{"init_std_down": 0.0, "lr_head": 0.00989, "batch_tokens": 65536}
MLP neurons of a small language model. Each row is named by its layer, matrix (gate and up: input weights; down: output weights) and neuron, and shows model dimensions 0-191. Each number is 500 + 40 x the weight over its row's rms, rounded and kept within 0 to 999. Numbers have three digits each. A neuron's up and down rows have the sign that makes its largest values positive.
A block is one neuron, or neurons of one layer that tend to fire together. After each block is what it responds to, as a language model described it from the Wikipedia text at the highest values.

L9.gate594:533493496459509552575487496535507524498564573581492411400567542526493516523498461636524559488549477562539481550489456516521515484507488517514515513452491466555481540524480578580498543412594516486523495467533525445519483448505405513463503502515520532562514482472519489532410523487521544539529456505446478501551482481492449504473510480502529490469454461536460495407424523550495508456426507422476522540545526525474515504511516465475499449468478451518505529545510445529433462446440497484552467543440543496446542477473524473460520560501590461529486532503490541547492471464498501496
L9.up594:536450482451430514492422516453445446469483484470480556492481537517563465512542498496450519569446520565588468522460513472466482520543527479518486459587502472434494522449532544513425551473474444550428490485526418451495488456570422489433518459503511468509548539472552474506474462498531461536579478477506511518564499487531492449505526409546478452498512498531470533476585552463497511506483557482544494463516465521518453455488551484493534591544459501511467391514506533518514556488510514473565503502481564477482523494539527428516503534466502442495554370479506526471538538563493470471
L9.down594:504459483488508462411496540463449511477526441488505505605492533473522563517493519482557479505463539443498496522485457493427542482422509456551529457505549487510462462489494458468576507462509482549479476443473434474357457497573521532491438486448528504514495578502467481490554468585448540501550531505493515531596506518545458526546574471449548522570523521504471480491504501541536502505543566508504404512462555510470457472543516464524542550516457474471445493490436516475468358507572514475520555508527475516534509501498541502602468466465471520495526496519523489491477527547516544509
Responds to: Mid-word second fragments

L4.gate269:472462515480527554482554489544504455492470495510510443508499495502496493492570447499502517535463481575506512498485508393536487519466380490479528484429513518481462527528438494470463470502464490471547531539459468521564537518508516465573501499475496504524551481512468475488407522459543541566503502493505454566466597431466547610489520488515530554482456475481492490484474496471400583444495529506519523502549461473438557471438475470461479477509430573527489507492574437509512496560473429487612465552486540495537545470499514549511505455522572432548515537484530465479484532604466497522
L4.up269:483472524492521480453474388540466485479481492531447496526482446515549460430463402547518517519544466534573499436535468498481411515511477502478512494464496565488498522577481442405531491454482553468496506480563502498507511529519519408530581471511578447540542527560461451470471446504509582456494483561464513598499431390533552455473498488562540454490520492533539473522531486514529547510567550502560554544516471445482488494579500440502477457494523552524574473506520551444512463462502472507457448498441545549462496509516497535519482532532470479494577474507510468539553479499484498502
L4.down269:556581508538429546579415561481479447492540506497478471477509513584529488536498472496534550473435556535515481482511526499480498456425514501485464520507511536520549497521503481540552504575522460410524471580470533514522501557514467525528551523482497491518487521503500420435451503460498472531535560506505443547450521413480478489520422538490509483437484527544554523507506514461482448529468480481439555556449451493444482512522518541533476471434520487530474486483420550536519552534474444486483444453412424580421428534431539519570536460493535524491469476572479514549548466518475494470
L4.gate296:466534457474528512491554484464486487478537487500537540441513503523494578547505510554557476464499506468483512483460529405439509516484422460535481504447427572564444501544508499469476519422455502472472508505480470527580467492530448476462536529480518530478512509537528512489408482557505486469512555443445562531454567489473549517587545509508493445484525471594494546499466465550541503544496402486442460433543450594450490492483516510434506524509499551416488494517518473463548453477467548559451464524470470487496519510498570508541504522508510462574537520582492579410453485483487521556
L4.up296:484534555553479450523533440492474487498492497453568492531475523489519469466447521528534550465477478543511547574506573462503524431531500486534451575505564426551521501519473456489405521505429444511355486545489483533531554544498526544513510513473557533502510585440544515435450497518520489558495504525443406569418506455499571505489515557497579448476513520546494575441476452539479476451481501571498561539509425561498515537529482520452527438453533522543453493506508527522497529557441517446495450500520462468495506445514537529471542526516555507507534456445491475500478464494485494496
L4.down296:489478543501532434488495484498536513510486483499455527469496481493514522520519474570443463458496486601455486468589467565488437474509499518574452528505509399488518522464516517518434522493533417489422523556570556529452540515462444481535543503441514482550488529478500476474567515508492466523415493527542478495499537474419486528468464489566546408440532529534542540444458480549495489454528518469516495507544528516493532501497549532486549413437520436529429581465497511521529508498535572534492564464518508440484441519483497492558431555490505559492529459550545512462420457586485436492
L4.gate392:508514516413438499495541476476530481598512470516551448494503478444547523531488520507567502522435538467464505505446534477566504478472499516545507529454519453506504401489415457528457483553594498452525488565435540431523552491588532484547487486512546549478540492478452509479540475423487475559556484543545465522473511588463492521439532487501509474481522488514469427531447535471568462452503546488424525484452545486530479527478530567443490486551506577520489442447524578514542487518458461502520537560417509544533459511465488517496542571472429463464489449510572472516528527527465526497
L4.up392:549504518512532455495438472500470484468495560475535444476597488487512447551561527418568520480551546545620498499499507526552480490497356482481582493499470481513526497524530476551506550463501469449511455503497455449513435496429506536572532430475527458439518534516518439440428479491482517527530482513476438434498472569592503564419525484490590503477505462463467525506550489517452467512522458471508555500564466459524549524564523520456540500523477542481451548471498525525478497485537503497524493488517508552549461488501510469522471468472486452451450459600527496500482467446566468489
L4.down392:475485597447525518508451453538480541478471487482511511504513479526466551493548492496489512494483515546499535511431523493388585549499510484536418503459491572418539503564603471415522527549552497550511499446466492512486517498543452497532442437494525531501495479500509530491453461522506469494500458504506482482541459465473597462428472509483479621446522484504446544510510525523442449513490503471490520441469532543480495483472482481556448537504538500475401551455541504451484520483433524549574430514478505458487494519554523498535497503593447533570534511488513524467554593411498503534
L4.gate762:516560421467504454547476513485555417506585475548516474458514570472449479496459462520479539435458459537533517485474499476587435481459490508476529449559531457515416485529471444423456522527543451460448526570435598529482565439530532501559547511548536526480486473531469514479528533526522464505517478450530476499453468493542495471511567516464543500493558450505480477465555517484506464470503581488486488440410534493506443460414491564486479514558510500534524504511488471544484542557502602502528487525484546544539453487462524514502499534475473443583462492521535558407490494549509491548
L4.up762:547544464496470417445556545465543492536522511568530521503563566462407513542499528524489589545461506463505552475474510486460443616503511528474517456506513497518534485421478520512458446538539506445493479497456497477462463449518518584416494554547519452456475481477428507561471542553464525495529522520439502511556530489543501498488542495527516587482549518469503451460588517422453447535496584475551501515451527485453459485525490545504517463475510524573479521506509466493536433517504513460491503488455510466535477509510573521448523549509403417444496414482495543457475491555523477525
L4.down762:470489527486428473500489467467499463521502403520527499486499438535515507536430487549460580537440602513508565455522495548427446517558562553466464491516484482560512516474471526559558562518575477428551552528504512509503518461499515520504495458454521499471570520513483525571455484559566536481507452412548552462481472519545492388487440519478496460508500419503417469479490503517468531534476460450504515548518555532455566503532455463498465501446468496547574571516474509485486391505470552448491487507433524467526526484458465537530514540477426468552503504457502494514479524502469508555
Responds to: Year middle digits

L9.gate508:574559454482518433621444536506510579597556488509455540475534507541455550527485397471476545480471489470514512541531512522478499447473480538478493456515543473489529524464532486513565492516493466421509533498438512514501497444525522472560591485521522474517482409479486519441500508490471443494491521508596454480547434512506451507542495548494495533492542499522478505585503535434484477514427417533394454541467522516500529523523535534522555552506437544495462531490542415540464478527566509473456478498486491552527531479482486437499507434467421533487541484474495537556550501518522570490
L9.up508:541510500469548490528511596540482555539468483433539487474547565623465546560512465489449551455562513496428533506501453508484488509497421426491478549568503501505545527510441523506516571528508484506498547551454464417508461505550502491523477545524436508573503482515489476514511514493395538510508518530529495442497419498475484536528511541470477487405525512525461547550534481509456508466574512504536514529493476576459484480511465474518465493421573447412461516495528525514498494456506478427423517475501515490550472478511414425527453467556534533458475453523559513430548442532488507484
L9.down508:565489505532502496505527509534466537521456472514564463474476479482534532474524521456562514492486534525481458552542461437458447486532473520539514491499536472488511607554506441545546454492518523478494460516472534572367505506422511441453492439522572428505455484535498505566482526419540456463523507530442503501480416508482490465519469503520506534490451493473536537469456495511493541560515528499457567484485488537448441562531517559542531429459466514546496520485562477497465487488452450499504479494544468496502618472521511533503542577469422566505550493569544470445432544603464483461
Responds to: Word pieces and list separators

L2.gate195:555524507431561487468515487451455456485497492531495490460501464503469601452421497517456549489417485448535602448483397449509489528530497507497469494478600478476495486542514524441453454481532463420469547540579514496510514589496510460529532523495489472471467565496514525513461511486592573540545494544455450520486542481503518568494559471513537502471580505534508463474559543505505475484521514531458541514564510502483538522506534396468525477472546600512492482494527454560477472502472494538523475558445471503524436473487498516481577537464574480458437531516598503473509519489517543507
L2.up195:500546515464526486465506494442464451548451546416466553482507513520513544458433483493466551460463462521478567499506442479471493525495485497488479463512578453452498462481468540427456495540450477427533515537531459509497530557506518465464482488492555472435518525558553536548451545462596553585569417544523489467485573468538515579509521509540546553474545516520443504466527472476453465511460469486497513490532546518546553538514585434494530549564522587527495479502526511527496471436466493519537436539490510466489446471398527489492589513527449439478466598531531531453479484513475518510
L2.down195:475539552451477475514472488449541500485466472570520527513513517529510447536575580530515518406560519525610474565626557483512448475496471487460513469497524459505465473531466535533505575477476520451475514547449559539448483473543519497516498511494458449495488449503494502491488490543394460467480537396523509422489494445570560448472480487490480476506500495497584510450477458480494535500483585488512533521499433547530465468451489527455503515489418519562506540480409442558546476522502573537450493531524486463493463506470568523511461560540484491579549465549513499490547470464486492472
L2.gate272:491518558486509471475510572478498462487482471515479585496529449463484539494502443510477465465472582556507547417486473476528470534487459466431498524427583467441483500540489512459494436473573450449462548534584430516565582514450575497519569516518524514542580500479575515488428523450476518547520465539505542519540439437502508539451497510550570554447496496522558501463480437500423493449533489466478520488534448527470532471406458435420540475445522612530515437473555473484528529514526447506540481452491468525517497506510495526522521488453500481496498489451475475443519466498484496512
L2.up272:491539514485473529543538528514505402525489487496476500518506547422562541578573403490444490501478499521456553453465485554492482514500445422426510567544498489519508470528521554495466457479458521480524502483521479556534587542506503539526501486549536451495511549538509472492463466440499612537494431487479546551490493435520427513468501534521526564507494522517477490558487514432491461446487510480487477584545517563458522480444442511464459546494494582517515472450482509400431524551472500513510462520472473533446431544499536468487487554499542488529569504459536379491473496441447550483
L2.down272:493475569537442510535427510460514495525515535485499525503516468517463494487484482586483465457528509494525417529490554458489549463495451461460566474538538484513465514506500536454469541523544502497546490580491505506509527518508556457531558488525484411455511509475522469512432503524498476535482524515499465499405474468526484512569557523491449519481468336571506521439491446472505513528576440505491465415507486515468455481496472472572486533532540551520516515485587524568563541537579476530508456489512527482431517523405542545462543483533498488556435464573457509485495409503444541460
L2.gate575:491476535448489488496613471515410478517484514445521516505539454483484551489519509468513454413519518515545475518479528430514508490463428489495506521512551494525541553544503478494434484489472476435475532481578491534501600513538557473565484492484538615490561478461530519480447497477528524458538496555566456497567494434563542607459525475545541471526499467497498479457502450525553511470463462431514546444504437465509576500437495477484460505531479551558557515476514515478514437472468541553524519499535540534462511403495497484536572502511542440572513481550440517438528529473475483565
L2.up575:553493554488533508456553411510505488533488481541497544450524455487492571477453489479506530463429503508401592533481489424522488509528395414438502467488574507480526439586510462452495429478564504546473490541528479505530552450507520480497478549508485490485500492484511478527499519515498536509501440492520419513501492457513445530406508552484526477436521518532499566431508455456505473492430426486506510546507539504518562533492444481518519491533538551512507428491500452556480463410566524498530478499452595478523434534492573470556529526522558502476508562501470495437581440497506487469
L2.down575:472479505576504513511465548460499537523535520474588500486514484513502535552538588478495432498527489531476499485532542499531487469397471403421507485483530463461467527538450497560518557566524529488487515602412447502547532498509563475519567506521427540556475463517489483521519475448482530511580499461479446447466546528479512508472447499484509467410495374524522483495521494580456534448497405482474490521498428495489488534498497504452416514492456605599512517518479503574448466494519495484437522502455524537464491519520524538438496551498469499487512466500530565487522449484493494478
L2.gate589:470506507472537493520542535533430448516466488493474506433494520556532576509477460491484522530432588517501555454478443496542565479500407476411555512447600490509459475510514496442435465477547474450481520555536523543524562489517527530499516501556492531493590532562514574502502473464476535506569512482520482513527516472458538559445555494554475496538508489541519433466527479445483465511500493403483558462488525507436481474469526425439483484475617619501557491524498509493568440484450504497515500555517505503526509538469435473508475552471505506484545468466597511506559504460496524468
L2.up589:467550507455493426492464451457492436573428500454500492396549554474486538523498538506471536449485453580469539486506409468474498482452480446441500463490598432521465523557522465411495480514493445459496509567540478536537527517485507492535427498505534493503514449569582518516454569521543521530558404456529460464484528508526560539409497484495535502531488444523529498459580474448548496479462542461524560489462510485494496495425515441494517471558551554489546474520485580536549483485443474545501468500537454540536439446484547509505541566504464504538511527489523433485517499506494485490
L2.down589:487515544481502522536423477440592603476490497490461458515505528483515468535552572539470561484514463569566457576523511536491477513423492527399481440528511487470457501565457485545476522514498483441536439497443518465489494497557589525532544502485444506449454504510507437571479495510431489553518496463512505403428554475569551446437520518461530474494520419486577503435503476501489476506549504516511522474493461536524515497512468496438445550548433514541509497473527516572509495526506570538505473565485547471453469495422557488466503511572527498509495508524455482472453453533481520424
Responds to: Mid-number digit chunks

L2.gate229:499578443537570553543525527486486471534470478510471511441568498473556533505441393451539489462542524377469463481443445447544510556527499522485505567480504493534488418458479460522515517517498531545465553525537491507509438497461590548531483482454498522480488478449473492542484497517540463482423455425521507446501467442529439459494528525489513508520464460417539499515475543489479504484496462462464518463505439486447591436478533465507564466515509558538518526548570426446540472495465504466433489510522528492551478529483529530563489519475447479569463491541547558469464579510529548436
L2.up229:523471470505532512507482477505531515511524515537506547480507513502520460484504503517528530557536507503496501510474501490480507569567491537457446504519481544557542466497479431460489516427464596488428525540510471486471505484394497532508525520528529439490550473503536504531451506485529545466406451477474530466496514461530474508497557521458485548600492458529367459407465545415547507594493444529446439499534528523512488448508504500487575517480475478550466543552471505465550512568511490523541468490428452480475557523525470507434490521435541486473595459591521401452559555514511525519
L2.down229:497481490498557503537540445498506558507501510488523479542524434530456483465481521509476476585509553493545527466554514526487448562516545497548499486487455508472424453529503547489509466565538464521509473522586459436351550477489497506428457511524459514460509517494427505447470518481398475544479482593508526553459506553537535488530475499548492482492496578501563489469499483596504508481499563499484516491543613485508446549503493463626491537512533443476458461494433518545490468553535453530490552473492482502513457484398537496441535499464532500465423526506434511492499469467528502507
L2.gate248:555528429494527540540490550532491477470502498544416529489496519507476460544450434485524522514529515466442516549424553469519504589496521550531508566464464481558445515481485563555468527503446465528502573487531551470521473509454476517487441478442499455503476503448407542480488455502533506516475520497453544591541527475432478422491532516512491454470536458483449516532397544510489544476516570498505511519463478528453541507479610560431500449510536531480480557496492481462529429574469473478473476503528495526525595484476458509480524439479551502469571426512522474537471543556542598490
L2.up248:496599456515506535526460523529499522509516557463498586457496511538542468562417517525553494555493517505491500507471491463507461595530456502528434476513551485512510425439518553513499497534516509443488552514513511457452491547430502479450432556464590480550490445449489461540489528572565501531524522495479528463446508486462474472546522521448525490483488448434488521518454539507477597533484516484480453459449507538522509561498543530586587522560502499430486458538447441507520545534457476508533409495411551480511545481475488524448571490544533419473539489539514450507507499534547492419
L2.down248:495520512524535447506478510482576501523519551446522547526513496533477514506478490552399488529455489482545494490528506528502496488436485442498518429480531566497480472491422441471503554537478548482529426562565465512294586493512517521456535507483493486509495492456520469469491451475494510501485490457545508460470519442517518498496480482496493535531451523493568485485510537532512488500517441460517513500508568473505488511484496432587632480512465505497494425503462459557525603509554505534552498523492511456482471490524460487515520544539460459574469551547474532462540479515493480368
L2.gate457:476504455453565473529559523420529489499448474511427525483556509512520480513459457583510539500492530455503520446487523440584427527477426477424532587501487490558510464479436540532499450524485521521457521473467522464533497476443453549520469482496485491512494468511521481524562521530511479460495508456505492515571451449497560471523550476541577545505525488521530450564450463457464503529486517447515494471559466582466520448463538443461513514484443535492574551613510442438472566608455479468488531484519494498522599440491484502524513510454465481514538452466505509431446545473443556512
L2.up457:456519495492535462504508537438457552543448520482480575514526489561529509479482520558466528567530499465479563483562569483535434552423451525446470512495448476508475534500443499532569418538553479537455554486571510475498509516459534516499500473482485421502551486536527486482522567504488482476478485481478436419507504439521611486489465497514543566504457474506553445542447454475451487568494501485557447451508534559504537510432527446494530518467426531461526522607470456460492600584449452544535491497505521486513548431539495482486498505458480426508476486480532548457469510452528559479
L2.down457:496527497499541467533489481478462564473518544467474525523482521543558532525490531472497508555515490460484488455664504503502482514524512470498449517489468536482463503469504529416559480531545499466498496511549396505375473515543552498491519433486491457479511466521520494521460494516499494531513456540528507504521493517551563498486473475539513485492523580505541490534495478547440496479512504474485493486493508497550443507508536461555638512569474462488461480524520518509495485499466501502531507503495505527445496443475492534494513495480509534503528487535494565395490490536513509245
L2.gate595:461465468454426593523510556460510468509526507543552507554489495506482448549507553522432536553443480493483524505516520433462566518531552566557460454503468507555473464514503549573562449553434497513402526484476570485496450501525488528484553507440525469500444470481483526518534506478503443421490486454448474501492443558477512467514526600438560478503533450506549413499446492528499499521459531470507507441526542537472477542476522493542562513509501504537463574453527464519484465473598549568473548552518463500469537452520511552505504576513445495422568453497544535458506485552469471488
L2.up595:541483554556446503527524555490531556557506466402489499460508557535465529457538420492506570618526537580456482457508509564551498517546494444535482577483493521511524443472426515489536543500426488444519490538472452572522504519506473533456506465410519511535619426472546453483508505587476482526494493471558468474485476516454501446524485479510486447521497477608538485538481521559488439535501508472489521442490502530492436377549508490529536494542477514524490521550516482517567534467539492487460529521505548393563492484502523494507502502506492451490519500489501554468471536482475451498
L2.down595:489519449500514494518526519561415450494553517481522456472536482514500506455447571466548501494498508484523499454573501397553447469519483381503492534477430473557457494453465456520530483489545505481489572551523461496402484527531488511501437542473501416530524569557525504545439546484499509520597460540504515520527490470474531572541531485469534494469523470530547490507500451477534545507496532499534504457509511516611448505524441445559634561485520513503456495472516535460542476522478426503517533470496468447468481414576498535558504499483545447495538423508485512480500468526529497443
Responds to: Dashes before names